Weights of a small GPT-style language model, trained from scratch on English Wikipedia: a variant of Muon for these matrices.
MLP neurons of a small language model. Each row is named by its layer, matrix (up: input weights; down: output weights) and neuron, and shows model dimensions 16-111. Each number is 200 + 20 x the weight over its row's rms, rounded and kept within 0 to 999.
After each neuron's rows, "fires in" lists the words (lower case) most often at its 100 highest values on Wikipedia text that the model never trained on.

L2.up516,234,219,211,181,187,198,209,186,197,175,187,157,178,234,240,220,207,188,194,174,208,195,184,186,212,240,199,195,231,179,191,186,211,190,205,222,201,219,185,205,207,224,189,243,191,204,263,210,204,210,194,190,229,204,204,187,171,171,185,221,195,169,215,220,191,218,224,194,164,213,200,194,183,166,234,183,198,202,165,176,187,205,210,190,199,217,184,189,195,163,209,207,204,202,184,191
L2.down516,162,188,179,194,200,182,203,166,239,207,198,222,207,214,192,160,191,206,227,177,223,230,214,207,197,197,187,187,166,206,223,224,227,208,224,178,170,189,187,172,200,209,209,142,219,215,253,207,204,219,231,199,209,155,195,185,187,204,198,203,201,201,208,219,200,204,167,209,206,184,206,197,192,195,169,220,211,189,157,209,208,231,182,207,213,188,194,172,200,186,201,206,241,184,173,217
fires in: "or"

L3.up40,205,187,215,205,221,177,223,188,221,222,228,211,178,179,227,170,195,210,229,192,219,195,182,141,197,182,171,185,186,197,215,216,209,177,215,183,204,184,205,175,200,196,193,205,192,212,188,216,226,168,216,158,187,172,214,198,144,177,167,262,217,180,191,215,208,191,203,210,184,178,225,176,206,194,185,213,214,182,167,197,221,166,189,179,250,214,216,185,193,241,227,204,191,186,192,221
L3.down40,204,209,224,210,232,208,186,170,201,195,252,186,173,162,211,204,192,235,227,196,183,164,206,176,191,192,191,185,187,208,235,199,216,203,197,176,218,191,189,183,177,198,223,191,252,204,198,204,196,200,211,175,201,200,200,180,187,242,192,218,195,167,186,175,198,219,177,224,223,205,184,206,205,195,192,179,201,207,197,166,225,223,199,187,226,216,183,195,170,223,178,201,149,188,212,215
fires in: "an", "as", "label"

L2.up52,210,176,216,223,182,200,221,220,213,179,192,182,208,208,184,229,199,217,218,187,175,211,193,183,209,188,180,204,176,201,188,182,183,227,205,198,224,226,185,205,171,192,208,189,211,231,224,183,205,195,197,219,188,218,154,178,191,198,164,219,179,191,169,196,247,236,239,208,208,214,189,177,211,219,193,219,222,207,211,187,191,221,178,206,191,231,185,184,200,177,181,211,172,204,226,209
L2.down52,216,201,226,213,185,223,227,195,196,241,191,196,172,187,209,158,231,182,180,185,204,209,165,187,165,206,171,185,181,218,194,247,222,164,216,181,224,182,229,207,228,194,235,151,192,173,200,205,182,209,207,197,175,201,195,198,188,208,214,173,191,230,209,215,189,188,170,193,200,196,204,213,207,167,223,211,217,224,214,176,183,174,225,204,227,206,215,201,186,232,198,171,195,196,196,226
fires in: "people", "although", "when", "while", "after", "if"

L5.up128,182,193,205,183,185,204,170,197,218,237,224,207,214,189,197,193,195,184,185,206,195,179,218,211,196,178,196,224,209,246,181,172,170,228,187,206,202,192,172,179,200,169,222,233,201,190,181,174,220,207,187,201,228,180,194,220,217,219,174,205,179,209,205,192,185,222,199,172,163,241,175,224,196,192,190,170,224,212,189,186,189,232,241,225,209,211,214,223,216,180,205,216,208,212,199,168
L5.down128,206,235,214,194,214,221,185,225,217,180,174,164,223,209,198,217,230,192,195,218,204,190,209,192,204,186,186,212,180,184,223,205,173,176,177,202,186,192,226,180,200,161,186,220,211,210,222,175,180,249,182,190,156,177,242,194,233,204,218,185,203,202,159,219,221,216,205,180,222,196,198,219,186,182,188,208,207,243,169,177,209,188,210,202,205,194,207,194,225,196,216,157,205,240,247,199
fires in: "in", "or", "age", "2002"

L12.up599,192,193,191,183,216,196,191,190,198,218,200,210,184,238,189,217,189,202,214,165,195,189,198,222,206,232,164,230,215,207,154,164,211,209,154,204,186,179,211,196,180,221,212,213,200,194,223,205,209,230,199,197,162,199,249,198,207,197,219,248,178,209,218,202,189,237,215,159,178,209,196,196,210,192,227,209,208,185,229,187,185,190,181,189,166,183,207,188,223,170,212,212,213,176,219,182
L12.down599,209,215,236,152,173,183,194,210,206,205,180,207,184,223,173,211,224,238,200,183,210,211,227,189,211,228,200,199,177,177,207,213,176,191,221,202,198,218,230,221,204,186,226,225,199,243,209,222,200,160,182,199,191,226,213,184,218,212,193,163,222,191,192,213,166,193,176,232,192,208,184,210,199,208,211,194,204,192,170,225,229,204,197,186,193,197,177,167,162,223,202,237,191,189,217,173
fires in: "it", "they", "that", "can", "which"

L4.up223,235,161,242,187,217,206,205,199,173,158,204,204,180,197,211,180,191,185,173,143,188,184,212,229,224,206,220,177,210,225,169,209,182,210,191,218,207,160,167,202,182,226,181,224,164,212,200,219,229,180,231,222,190,220,179,204,203,183,231,219,193,202,229,209,205,184,227,203,200,176,196,201,176,206,199,195,231,209,203,238,220,195,180,198,204,194,205,185,207,155,198,192,187,220,224,207
L4.down223,228,197,183,231,212,231,187,202,197,213,164,159,215,200,180,170,216,223,190,205,220,188,171,244,206,201,178,189,158,247,234,223,230,182,160,206,187,186,218,213,189,212,228,192,221,189,186,195,189,181,246,178,208,235,183,207,177,221,175,199,213,222,190,187,184,205,202,175,215,156,202,186,201,185,198,202,210,207,172,217,215,194,205,221,237,212,204,197,229,197,198,229,187,225,179,210
fires in: "were", "period", "living", "war", "age"

L2.up171,213,200,197,179,198,217,220,210,229,208,215,213,201,207,189,188,195,196,181,145,204,222,192,212,148,206,159,219,203,193,185,236,252,211,207,222,180,185,151,191,221,209,159,194,200,190,163,231,188,214,197,206,187,203,192,203,196,168,192,194,214,185,203,189,187,216,199,183,246,206,208,206,188,212,198,170,217,193,189,248,241,187,197,214,213,215,204,189,209,175,176,242,182,193,206,187
L2.down171,249,231,187,190,192,211,200,204,205,209,193,174,226,214,200,202,216,193,194,225,182,229,193,211,197,198,168,216,189,202,178,206,226,197,180,193,211,209,175,219,194,209,202,214,227,206,202,216,210,203,210,181,236,192,172,204,214,196,216,178,230,193,220,213,208,215,206,236,165,212,190,245,157,162,201,216,220,198,172,214,160,215,173,197,204,225,179,182,183,202,183,181,171,185,189,178
fires in: "son", "when", "as", "life", "daughter", "while"

L2.up366,206,181,205,166,213,199,208,186,216,203,195,169,170,178,166,154,190,200,228,233,192,199,182,189,203,199,211,211,218,170,210,202,185,212,187,228,180,199,169,220,205,197,235,204,210,203,210,207,233,238,167,177,176,184,185,190,181,183,192,206,236,179,207,209,190,201,234,210,207,196,210,209,216,176,219,183,240,205,218,209,218,210,196,214,240,217,208,168,212,197,218,202,205,239,183,156
L2.down366,201,204,215,194,189,201,192,209,196,213,210,191,191,168,205,204,195,165,186,202,159,184,201,225,173,181,194,196,186,199,204,190,207,248,234,189,215,201,199,177,203,182,200,201,200,252,200,200,224,142,220,185,218,205,213,218,196,225,211,187,191,227,197,205,219,201,195,270,198,209,207,159,218,203,194,186,212,218,211,228,177,183,217,202,225,199,218,210,214,193,212,188,208,167,194,193
fires in: "all", "other", "both", "more", "top", "celtic"

L2.up285,202,178,213,190,170,196,222,192,222,185,172,192,213,213,149,243,209,240,219,249,211,177,188,187,187,193,212,222,187,214,159,175,200,247,203,188,226,226,171,213,198,196,190,198,188,213,194,207,205,193,182,170,192,221,213,162,201,216,223,196,214,182,208,214,183,175,192,194,188,208,237,198,202,250,215,186,210,159,170,159,192,220,228,184,198,159,151,217,200,182,227,198,207,189,186,222
L2.down285,159,190,178,191,191,192,202,177,221,187,174,198,195,205,210,187,231,223,210,253,197,185,196,181,159,170,183,212,181,193,207,179,221,198,205,188,223,225,178,211,179,230,181,207,183,221,197,198,167,192,191,181,178,231,201,209,196,210,214,207,207,199,212,213,214,203,220,203,207,255,237,169,206,229,203,200,196,211,206,202,160,177,240,198,213,194,168,188,196,233,208,172,190,175,174,214
fires in: "high", "low", "just", "higher"

L2.up105,193,212,209,206,202,214,201,188,221,189,208,139,189,187,185,186,176,211,186,216,221,180,201,202,177,238,204,174,178,219,176,223,188,222,229,215,169,191,191,172,189,237,203,184,191,175,180,210,163,198,215,193,190,216,191,190,216,225,216,225,193,220,217,210,170,213,251,195,204,191,188,183,210,196,172,205,201,222,190,197,202,209,174,213,203,205,251,218,214,210,210,204,174,217,210,200
L2.down105,199,171,200,198,211,231,186,188,201,180,165,211,203,233,204,193,267,191,204,230,217,179,208,207,214,185,182,205,201,198,223,210,196,193,164,207,219,169,201,181,165,221,216,217,181,207,186,182,193,207,183,198,223,212,206,221,207,197,213,226,180,193,160,178,189,200,190,230,204,218,204,212,202,187,209,204,167,197,238,203,221,193,257,201,182,172,174,192,179,173,184,226,214,191,201,190
fires in: "but", "relegated"